config.toml
n_layer = 9
d_model = 320
n_head = 8
n_kv_head = 8
head_dim = 64
d_mlp = 1920
vocab_size = 32000
activation = "relu"
norm = "layernorm"
norm_place = "pre"
norm_eps = 1e-05
positions = "learned"
qk_norm = false
attn_scale = 0.125
bias = "all"
tie_embeddings = true
parallel_block = false
init = "trunc"
init_std_qkv = 0.0339
init_std_o = 0.00631
init_std_up = 0.0339
init_std_down = 0.00326
optimizer = "muon_variant"
lr = 0.00446
lr_mult_o = 1.5
beta1 = 0.9
lr_head = 0.00591
warmup_steps = 200
schedule = "wsd"
decay_fraction = 0.661
decay_shape = "linear"
final_lr_fraction = 0.0
batch_tokens = 65536
seq_len = 256
doc_mask = true
train_tokens = 435200000
steps = 6641
dataset = "wikipedia_en"
MLP neurons of a small language model. Each row is named by its layer, matrix (up: input weights) and neuron, and shows model dimensions 160-319. Each number is 128 + 24 x the weight over its row's rms, rounded and kept within 0 to 255. Numbers have three digits each.
A block is one neuron, or neurons of one layer that tend to fire together. After each block is what it responds to, as a language model described it from the Wikipedia text at the highest values.

L3.up270:100144135116080180141129137131133087126114155110169119115120124150094118152125143115184119152137158190123165168136126169129113128094145147123110125136056170123084135112104117124160114135092115135135161123183085116130110121132102088123137101128120118133122129118135084120119104147083118134076119088152133099132120150129098111113079130116124138085145127112137128118104112112094117184120147104133119106097190133168094108160115184108157149151127147085128095168116134129109134150151129
L3.up631:136151090146099132124149147161091136144131179128147071089116082145147147133106151139102111142084048135126131150120117178095160098110111091132116160131129103123131154160111135115124142143075134100138124143114147113129093118119077139134142112072125125148122132085122121132126126157118152162136141100108128126134120124120114139094158150144094106128138113099129113168119084148163141132118142115122131102138177091118090191177093090132091124124137158132155174123124136136156109175130181
L3.up786:137146137117165103136101144120123113106077155121131139097149123162146113152135150156104138112146144136153172137112125161145163153120135150159093120134084153137134147120128154145161113164131134130154163140121132124167143119142163141184141135147077105083119130113119109133166151118104147097095110144127110100143093148144120125103111120148145151128156111178136131164088151128105131065130131112086163071107143142142142151076093148169127142110128106128108112139119129131148117075132115
L3.up1073:084112076106141158087118085171154143102147184073149144107152118110103135116136115131144117126124144196116156073168111123152117141185146141118107106156166126115108081098134142117141135136113124139091150152138123116139116173111139104168143086095128119145123096089130116105119084133138113116096121087168173127120125171136160081113127114127113122134134145113149095147089111154097131146139121147153122080146123127143127138152134113145119091094156152140124076128089138131162171132169159
L3.up1139:143123146122108126102141127107105098117164146168156150106091151116166139105111108152110134118140132149118105103140113120112162141149157113117152098104126130141148132120179164132130083133130116145102157115167119106137097152138147127149086132119109132146121105151186082108184093146096125115108125163151154088108125100124130141153138139119128149133145138090095145141089120115110171071108146155149167122155083140142097120142143102103121099110094075150137123125144165141123145109094150
L3.up1401:136170132101154133115099111127185086135105169098143126112133157130118145138111090184140131126148073123158147119085112170125162126137152145123128125128124083147098131122158156129131114141115116120099149141113140113111116107098133104153176130142132139133129118137159091097172125165155095128139198133100156133066104131095085138115141109128153148115135121094181120141111104136134132143132162166101120118151107125167145110121107165165142171095110088137166107093133148157139118145163119
L3.up1587:117153145095136124162126111143109146119129185083185106116142116110140119120103116126140148139123153159141127113099131185105116122148154127113121110094081138117178112129156140131187100144143077104144148127162091163128137112112164157142117161159163118151139121131152144136150110125110147156092130144140179127093108117124142084092153133177092140133127112111139139155125111091124148105153130129159149148113141128099166095106131137132108133078168143126121158102115155143133124115155159
L3.up1902:108163137121138118105119123134137110130101147101099111132147116115131108168135137149103137153125130160114155148101096143081152131142132112126121087155124123101106150146119168143137079163079171079112150136108123143142136147161101111144121100094134163123143156108136086131080137141103127147129112111157094135133108122107139138149107117120112146150140147071117179121126094139102127126095135136144105108117155098152156110124096135133096112138156092108131094120147122098188150168120160
Post-copula degree modifiers. Adverbs and predicate words right after is/was/were/be, especially intensifiers like very, particularly, rather, increasingly, entirely; also as, also, held.

L4.up272:147102142116142156146157130141072137100088120119175140151108105131119148162097125141140114149046137132129127124140133132099160157147074119153162072131113174152128079172121119156093131110194134172116118161129138129108133147149132140116143136080116167136104124087103123143133123115158144123105143120122118138168124118132124129127146105141162148129127127068138120170120128129122117099111141139119134148127121114125123148112112125164153137134126120135152088100114161163118117196136124
L4.up303:185128152126150128124111136145150188160085132136130135152123127129126175113160150140126112111114139131115108122152129106125145160135113114134146091090113117162156111102148119108142117098135121164143117161144098138123106093103095112143099091191120121144118123131139115116143154110102112144120111137109112105146088118133155113162161115149160157110095157117130112133132055149131137091147126178146100139091138155075093167149129120130139117130102124109141108150161123140129162138130127
L4.up316:145141097100082134147142112103091119113134118133145118148153110160142135135136138138120133127079128116117138157123159141138106201136129137156132136113077154151130141160144051124106104083150141154132091129130166087132159155153110070111146146096156128095105123160109130116160108126155096118117147129124096200088153157129144131115122128165110136102123104110129112160100110121190102132134130120105156133115142163152139128121093118112129137148098156132132174084100149097134104123143153
L4.up359:145131100127135186129116131156093172121140139153158146104147159104089124147120116163123129148080087090112098154124167146110134145088120157131104118152113138168079125153124111115117130115181127134093098119125143130124114137136138086156145151173102173121123139158095104099153166097107151095108128114087102195139131134154117126113106136147160126150115143101135131142123122091136161144123148099138101135128145113159136104133111112106135105073149158124177174071155132150081165146149131
L4.up474:128163138088112145113123109121129137131110121105100119106109128117077094157103112155142181106182134117149115136156112133154180139138142143120173103112120080145153162094133172124125138141099075110196105175113141177108136113113102130107101091120151134122132124155106072185146140135155095132162145113133164170139115160102136146140154124142173162074099116124137123142109106127128089124126147142142137154139087111127098119115116120094164118116132094100124129097115129152126165130150120
L4.up519:140117145123146182174141191137095124105133115130163128132129140166089129138115142181137160113111159068112120136167157139146132121094147085176130089134124143140151124129163104107103137126113144130143133105138153132066149159122155150136137121139167104101121117123074114104110091096104103122125097131138088151158133158132133128119151136136108145119174133109107091176151073128104083155130088133116125196131132136092108147105147103112125113107140104109161119112134160141099136140164156
L4.up712:152101106109123166126121132155134091103133104141138142109144143193101173151140127089136149117116139129152111107139138155070121161139145104113182138118120113104113106134126164162130178129137167125135106144119139178099134145082107114125155107121125129138130101092105076138139161130169103117117101154089167148142163099111116098126119123082157156068150118110102142150121114131112050111137118103099187178117138096117125138133144144117117138125166127159159119096121149169124141131121122
L4.up1379:147127099117106098148145118144109112180101154149132125117178131153117106120172143146155127122101086116136123155160097113125136152142137162137098119154127143114138093110127140164137111137187150111111105131138131142121102146146129131160147119122156161155123135154150150137164178150122143103148177148097136114144131097153090132155069113144148122175169161165135143115112093131153099087126138149173127117145137116116129121079169134131084151092078109135147123126117114138120138112179129
Lead-in to place names. Prepositions, articles, "which" and head nouns that introduce an upcoming location or named facility, as in played at, the town of, a detention center.

L3.up1:120132168081121112118129166133160141120152105128117114110081130141183181143110133143139107147147110143122152118118100145092126098132112192111113083075107118136149103163099160077136127144124139115157136104148119137095180074107139155100128102147134130120144149172120117138157153135123143136122162137105149096099101131115099087105163126078167100123157156112144118151100106155118109148173106147172166120132106157152154125114134163123129144108141135101115119118089088110123158152151144
L3.up125:124149134116103164077138154125121072126150131129100148154105148113164110100105115137114133163124153147096075151124161138112101161122098140132140134108087076130083134134206097116103126127135143158121110148138162130141147121139135156121144153123149104135158142133139106169117137115170171117118155125104139099114102106115128111104106161162113163158092104144118142146120137156164118181136125169155118095151134131153149147124122123135131146107110122127116167111121102110114149139167146
L3.up171:156083183141113090140152195148143129107156153149132120112118118144138129149132090125110181129108137145155091086155152085112121158123106079063103134167134136132119149115159095123102113136122162130132139115110119123066119053117125103113101113103134145140131140137101118094110116123136132122112106137062095127125111119130140141094106115121105165129171127136121088157116121131121180134131118155096136143179129141131129193158151159127130171129127153151136150154103154117160135170092134
L3.up262:126115152117117108170112155118124071138122155123144118125114134084155170142120135119137111093084111164098138101132154092122165132104115176076165104143147138136152149136126125098105138167135152099118123125149143094097140075134126118093098091135094154146142112175141124144147127121143139169147156126123091115085142169149123162099134149123107131126133153185098136158100138134119127134110117134124115161156153098147168123144159147098149170130151134130120134144110120089151076136084123
L3.up534:141163144126134167078121180117166112144119150142098135114089151155155104132116122161112106123122098105131152129135143105116133171121094105129114119070086133112148119159156119163104154142133126147150118129130104095131148113098130160126166104112107167135117138139136158139123156161113123114120142132114123109120139166129149159106144116108112131159126132153135139142136144118165168166132133166131135114088106147127100132138149095144083120086168164106118142113111131138131151137089077
L3.up571:151108146126170144111182168130137116093130067125107118132133142107132109165092110094131146167092160124122124158159102138094101100192114141118112114166083120096144161109135171157086138120128119154104117142091108108118140104139126161127099155121142132151121117158125122146122139145123127126136136139097097085144114112109107104116137131157089138136154126119120166114160122119109088173171120074158115128159134144116198139118141108150135151115108133135084118138169116123134133111134084
L3.up1459:150119169147123119175098124103111096139110103161124100127118162078097168113143135147154120119158097131167104149166103104116155123156116129140097113112129135129102132164128107124125118092130125108094136152094140145117154120113190134126117142135114110130131146094107085125138138156162119104156164152110117113126122163176135111128133131099092096132114082133163094109133142085147108144143114129126148082143130118096116138096150152152114119087102141109162100100113110147124130166108135
L3.up1542:101165129120099135115151161143147107110052143105149129113123142090133126108128147108114149093142100119158149120140159129150180109156166095077114134108107165130129134118119110160156148142172125091146142132154138114154160168081194162120121139124161145101120133126124074125148095135109130114121062153112121121127113114138081128098132124101119122135085123138139138126162150130119130098103095131090100144161140177117160150091138104126130149131119122162168160134085114117148087137101129
Clause-linking "with". Connective words after a clause, mostly ", with" adding a detail or result (the game ended 0–0, with…), also failing to, in addition to.

L3.up21:135190115126146114102134111171158118135086159132125138140103116121157153092128126131117114110118084128109123120091103143120119136125168114143143134116103126124106118113111102170133164139147100146160117120073149082113138109120152139129128128113142120145137123106122136120159138129130171145112092145063126113151120115125122110149144132133139095124160136100097150157139111107103127104103140191112083134158124143097119148144178135141151144106080135127154129109124119138114125129132156
L3.up65:120132146142144138086117053149121125140121153151120156135111103153121175129171136082123132142120101143109128112151122108176112136121134113136146102162143114117094136113153152097110106155116064121123169178139120145095105139099102094128130084160124139128147095122077100088118102060133111131104147166119146113134155142109159136116127112098132127174086135147172104122155117138150178120096141171138138119136151122115082090171096106168171115101117105139078120076119134167088088156104172
L3.up122:148142156084104093113129147169150170141161148100115141135138142121126149137151098097090122149108115127123143137150108135155139111144088098161133092134094117134160095110159124146109146128151104176135139140109142133134124102124137151140114100087133112136159149144142128105175156122132165089075128139125098125172121123094150153147116109152085149142145162084093154105092147135090105133114098174133122077169129099148115133094140140151105141111105127092091149080114104097158130109103122
L3.up738:124165120116142151150145073141123118115132123088105121160135120195111132162114180109091117130113155144119100115112099158150142106109105188132119142136089150164097143128157153149137061114149109150110150134120147131129112087070173139108101119110124092141164091125118159133156131113138122115107130106102157120142127124154144130100143077129162164130182101156116154159141095103133146092104098145132097166159121087102103131147136130161129109134104117082148146077071147129119138107112140
L3.up1163:145114143130062151127140167153135120139112144109159146124109081143113097132163161141160127103121118085053104102150121146137148179125112131102128149127117125094142158114132148151143129125151135107185165120138103144118154151092143112126107135113125143146128102118142095104170122119150095153107135098117128121139101154117139158094145126141151163158136103137112152143130112157115182128113115161137129158165130110141116098096180148152129157099110130095104156140137123100132139150122181
L3.up1274:093129150112118139139133111111108103116095161076127153137121179183120141130146139140123109105157133128098110069111131131170141120121144148131125107137142117107096132130097124175107154119127130138140105120116107183143139148169141122101115127124108152143120137158141107132129150126163098113120046117122144110145112087134136080119150147152139081151149135121166116154123101112129096114141138132116126082168096125153116145149125141168139142138146171110154116135107092131143109112165138
L3.up1305:175121138118143115119104146140118112092122145142107135134125083129096130078141119151155133101149171088155138157139150089139143150124103125157122158137139137160173094169104127152093092124142158137132141131114078064121156142172113102113117134172118119124145126136178091094104106114148100108159129118145156095149147167125168126106131125171135139139137127123136170113123140138123130114146115131117121156106133126140136107129163120149132167119185078115161125118089109135099160111194116
L3.up1454:122156153094082154102166118149163140148092138144122134164149145124116115166089158097150155123113118166158107141158114144142166108099136159155172154160126133127114141099163119128123142097129094173098131120096152089119135094095123132104136129133098151113110136106132132161116157073115146127144166140118061125112131093127168123118133124129169116193150117089117098152083110121103134126122164134129157114128125078140146129100118136134134168141116120127121123127112095126132160120097145
Relative clause openers. Relative pronouns starting a clause after a noun phrase, usually following a comma, such as which, who, that, where.

L2.up264:142156132135117093137122139105136132120095091125125094145127108147098125110172128095093197108134166123139153138135129092112119111152133128093157130103145099161161154160138151149070137134152126152155125100111164167131122101123110184162121119123115134172141130168100100139144173131089122073142140123108113102101055149134098114136171133143142120140110106147110145143138135100126119150148099151154167127118120137158114120146140139152165132107160108128152120118103100121096150125132096
Sentence-opening prepositional phrases. Final word of a fronted multiword preposition or connective at a sentence or paragraph start, e.g. According to, Because of, Prior to, In addition to, As per.

L2.up123:145163158140098158091151149090116106121103107116133124096136166129131119123105093124134120150115137155140164069123113143138108160100111133164143091123120079104109138148117149129127122133168110149099076112116158144112152143129119119135145175147114103135133162148120082100102150143109168120130127143135138113109128147147207125151107089095150100137100152099160143082124087145144161118103118128125141143097103114108141113146131130115115108164110133159147135126125125167115112128163136
Indefinite article "a". The article "a" after a verb or preposition in biographical and historical prose, as in "appointed a life peer", "received a scholarship", "imprisoned in a cave"; rarely other nouns such as power or attempts.

L4.up148:109117133113132095152160118125137130142125145115136134142098092144128109170108140158138143154113159176137125154129142115147177165128114103130158135123151109115156127102122162121166119132093136100117173091091106101130124122163098166104114140137113122147099125142203091106115109134112117105155124138138075135149112095146111126141097110119127133104134158106114115146138141176140147140146156114091119068061096137100152110103125114141182124123108166160088123125115163117178162143109173
L4.up251:117114125110113135137151131128105128143151124100139186102074137136152098162114162114094129098135108162160089142101164106100116157080099113133153145101167160126173147106129122146132145121117152099107150170109100120119113118153111145129122147114152151179140195117127183140127125125141157127099149119121129135109145151117129142124133108145108119168126091197107176096175132173128118146134102126161128136111110082150126139127138081145126153151142150116118081156130122152143166131147116
L4.up253:126124127108129137107131137139175123120110135153119093106112134093143120111135109148098108137170154187136152082160087149098125117149148145143088150160137143146108131130166132138140117134105095144138129164139135115148160129117140121082145144144077159137087110171133145108131114153151111090161124147140167109131114130105113111094127140115184104119143148168142159162078143101114151157150147120145142119111129112132105109117138117145112155135120156085122085146136182121145138127101120
L4.up558:130135134098189164157129113116139113161178140116059118201089100155116091133122133118076133142108129155163134111101167145095131108162165119101123119150121136160086112119129130121112131122132151117108163090105139100159122127120123132107110150109139137140137131113110117150105090144152105109125148121132100120074095168094094161137141123120123153152095151150135098215101109161130124133130143132112097136102140100166121150123140118137128159137120122111138105167102101134120106133131123
L4.up591:086097132182102157158153118140125123146094165160175139122115099115143132145095091111129074129141131143138129084179112154111138090136157135140112092126106152043144106126079134136133134126157166111174125146123129136154128097192125127103159125161122089133117108121114113153144106121154083106111104142138127091093161148120095100116105149115130166158099170158101108092150097124170121114135099126116114123122093133137163100137069141118148130104122136107106121171076153123114156139091117
L4.up664:120151151133139100129170079128173141102099165144116135128088134097111122082112066123151076132117149107127157115138122121128151149141178124142122135167128119127097157093152176094126107106126154092155148118139116111147142132139157149149110122126134110125110103126123141114128122119121143142114112176129100135108074119113152117122120121070110136102131150145118141157155117103168088144134122126152158098102088122101149132097131142132150162127110131112135136135156119162166126115118120
L4.up730:139098100122138106129145142138154131124138146113118142127078105107120093133091126119112107148097123168187114098149095130097154151086126138114132132094095148130139153137116135164127076129103136119114112084129145113155168164121136100153115171129145142142125102147168106135148169112118124127113133127154158084143110121156142156074130123149142147136115127181128137155135143163150115128126137147146126133178120165100120098150093100145124135128098178096089138129090166187150150140087120
L4.up1528:160092149097143154176157153142137110119125117130094136154109112105133137068133139140128133086082143154109183130098149100127124140121103101151095142100135145144142114095110115190128072101151100096122129128099132099156063097143134136115119126122126127103148103116150083131136131125124144076127142128172113129134130105188154143147133142075146130088133093137150171115138105134142113139126154133140126107122124145151137136100133109126114141093106143102124140151126112110131139129077125
Abstract nominal heads, auxiliaries. Fires on abstract nouns after the (rise, need, emergence), the -ness and -izing suffixes, and was/been/be right before a predicate, as in the blockade's ineffectiveness.

L2.up1475:114141167116134150128074132157116169127135092132133117132142128145141170159186140117146118128071121114094096107135171133146138145123120135156172099142127175137145136105144138097129097131172121128122120163119118122148140153098121077118137096139175163166157127133123099126139098105115117092129111106142107126120119088170132115108151130104131118138159180105130114164151082156102133115126116155146112167150159174112078133146088123090137137128136152119123117094104124153122109115115162
Relative clause openers. Words that begin a description of a just-named entity: mostly which or that after a noun, plus It, This or was after a subject.

L3.up220:133117124120127118137102160137123145117141131139116119156152097144107095080139155158107122135130106092143132110091153126098087162119164154107137135081108158098131150141176152124171112126134109069077164076143133172114093086108121136113136111130147104143120125137128101131128124159157103163112120128098112161139111116151107134107126144166140174132092145137105120133135121152162099135161133105149157159087144156084160156119117111152122164113114092139135146121128134098140093129107134
L3.up813:113094137079136145118126131119136070152078131120146114100130097087140075123164072103136114126125126183129143111113170186118116204179150129138169124122116134098114094091145144117129105135122125150112144109150120125134117104138114120120109103094156119154152080140144135160120078112110125139077155110107115170122112133130118129128153127158148117137117119094137108158164119143145094139102139138071120150143122094125129124137125104133135098110120126121091118123099156119131121126183150
L3.up876:113102131107162073143137120111095140141095161118136165168152122095135131132165076136116114184109162144115123130144143127092214104149151137158151114113167128115168123104153163115128086127168142125167099136154111078123101133156119109119141126139142089120168101108127087142141156157134134124130123165147116145115141130100106089104110108131124120101156121138102109149114187149147124121122079168141139137133154098134126194112104079142151110117149103105102138105122108116155119135067129
L3.up971:111103164102183135127157120123089097133106118150119142146147154111100175154126127116120103135078139164116107101110134141113140146134112129111159099098158150112113125151121136136125115162175157154102102145098100086134165144118104144129139090132172153113152134150137126150160153111144149111147151144160098170100163162127140155144122109180130103097090149126108112163141107107115122081114114119097121159163145058145102151171098137119146126128119141172108145112158184111088179145089131
L3.up1490:129130119127151146123133127145101101117173148170158130123153126111089147104160129100121115127137133173102149166132102115083137137097183092135102133148185155065119107138131115177116131133151101112164121125129118127167141136145084115122133076116137115121127101169068125120147118104137133118115162110085139127132116117184140147094141117096112166133129107100126128110128162148127098138132119142121094128155121104152133129132131126160157155120119113106120129119134134104150148143116121
L3.up1595:141106144113093115096093107119133113120114168126162122118133095138163123103155108131124103123096118169138142149123124150084132088142144093144132100120130136109110161117148102154146106143115136164131143159165122134074106152139120114131115120113099146147151098140121103126140108184101144169146120165116146115140139153091124090096136100085092169163099166136105118154096159105148149116136149108164133100139146169120107124099132128138116144120106157082092119108134053151117120159134140
L3.up1664:109088148105146112148131115115141119130120153199109132108112145115166195132109104125076142124073144144150135136147122157122135150151114122126112158146173116133074135083158132115134084152110138125096112153128150142113109156130142153141129167109106124148147080133151130142099078179122158121140105101113152117083132140104143119077110118160091158148171132100082131183095147135117103084094101122141109169119120148132123091113117139135104102076127166152134165111114118146108118133102078
L3.up1859:120123174110140099159150147113137099117071161127123092109137125104138120116156097119117116128129165146134084136072126145117139149095119149134124153136135102138146173143133145117123100145159133071127160154132146152147171143117112155133074134145125162111125140134119056122087123141109133149110123174139120139086133154140167163117122123122096122085118188112109151134102136107144098080099138098099117134094155076142145123142094092116106092141126138131159147110135136115135128118104149
Predicate noun-phrase modifiers. Articles and evaluative adjectives right after "was the", "as a", "called the" that begin a describing noun phrase, such as only, very, a, dramatic.

L2.up407:122119183168124126118122095100163131097155116119146123130126112146177136153142120135118116129151086154120139115098121111115157133107113143131096118078147157159148138145107140139176126107125117119139154185097096174149141123152176159102161121112133130157166133162150117153105133112127115082119154125110153100124121135140120095089077137106135124149143133172076115132105134111115084125067109126113114144121118112095103120090110121101152111160106138128102091164161119108162168167123136
Change and downturn nouns. Abstract nouns for events, changes or states, mostly breakdowns and downturns like collapse, decline, breakup, confusion, relegation, often after the, his or a; also sentence-opening However.

L4.up115:108139132166115110115165123139171149135142122124129127163099127131154133123092153085110099147104111185106086106138142134101108130111146155072124120154172089150150165077143121122117113117125131156119154134125154124134121152123118105144135125131169147186158093102194123129134135127115120083129114103169161110101099073129070154173127150116112141147103108143096168149132105128159135085133129086113122137135174134119132134114116117106102088130152169146131141106117127173136099099153125
L4.up697:163132126182128082143173101146131124087139134165120111120136100121145089126140135105124101143120137162139111113085118121113086170131107126078101125118131118131115153130108105095127175084098113196148140146111141137145131128096163167134154107125147145129181125115135099133132112172086129124167105120128106144138109084129148143112110132129134116095156161102101100106144110160136106159094154144127108118150131125206200148109102133116117150130120125099146081140082141163157104143118136
L4.up1040:130133117148126135116159093152131122143063069104132115130120142093103126114162132094141125127094117168148143119148097128111143149108173130146107116146178135126138124124129131091124130110142103144131126160124150126112161124111102143142143153142107134135144137176088137138163133146122119120136130148147127127138111149137148118134129139158084136126123145104104162136104095119134155122132176106131123165089163095129166135142140138160111115125160136162128114137096148104135149094116149
L4.up1084:157114127117108152140124124093103162155109115116111088079133134101151119142155138109156106126113172105099117150091123125132156154113114109082142109145119090114094141170107160109133072137140116130151136076125136155122169107106131167121132129139130132155147132126112145121144093173128116146168127099120114108091111139101136101107135137176075108144075133139095095159131135137122159127142138136115116156202125152181132124143162076139144141122138113153186116165121124138112140127128119
L4.up1173:147134149113146138109147125139126108138096153168140109123194151102146142115149177077111119143138144126096100098129108147154113115099124107080100119115092135110095116124133207098142154125074166182167155155116115129139118135102172131152139124124110144122148121107156070135148108141069190147142152158104123125135124113116146099133101114101078072094088149159121105156164118113133114143105173107127156142109127134182120127133129143092132142098125093144116106154095110166128121139145109
L4.up1507:196137124135127091125146149169143090122122110128154094138135121124143122139151126110086145109145076093114152171093128106132185100128184118124133131154156126143129114157123139162132138138093115104139119112144119123145174122129058140140097142112097128130125125101122119136089146130134171152154063127101094118132134108130123140145102139119099098108069163080081171125079106149093073110120095110140125160152143131115112128129105164109131114128134130159109136138088099113113082140189097
L4.up1719:136121106154116162117095138148121105152150102123141124123128089114164103162103117152105097135116188124112136131122115161117101113120103089151117101164135143107085139160146142168080186120153117144104096177117140110134134107138136145146176163150154141146140135132126147142161102122176131116136139146121157134116131108115080106125131107178131104139162107148104184143147123134134083105114152107132089184133153119123197103117114091122083131152113133104140153103096150154124176150173085
L4.up1863:148150076151115123135087120130129131121139126178111107134122142145147133121131169132083137178130123117129121118075111116106142156137107150110136122120120128107116096153120115122117147121101150187131157110128158117128129152110202123114150153140103167154144105109150127146134124171126142158136137115156176110152114100077110095157110117112167106166114135111100123122145116110147166089096142136168123118127111102128118108124157148126134138134151151155153133126105137106162092148138131
Clause-linking function words. Prepositions and conjunctions that attach a following phrase or clause to a finished statement, often after a comma, e.g. despite, with, like, to.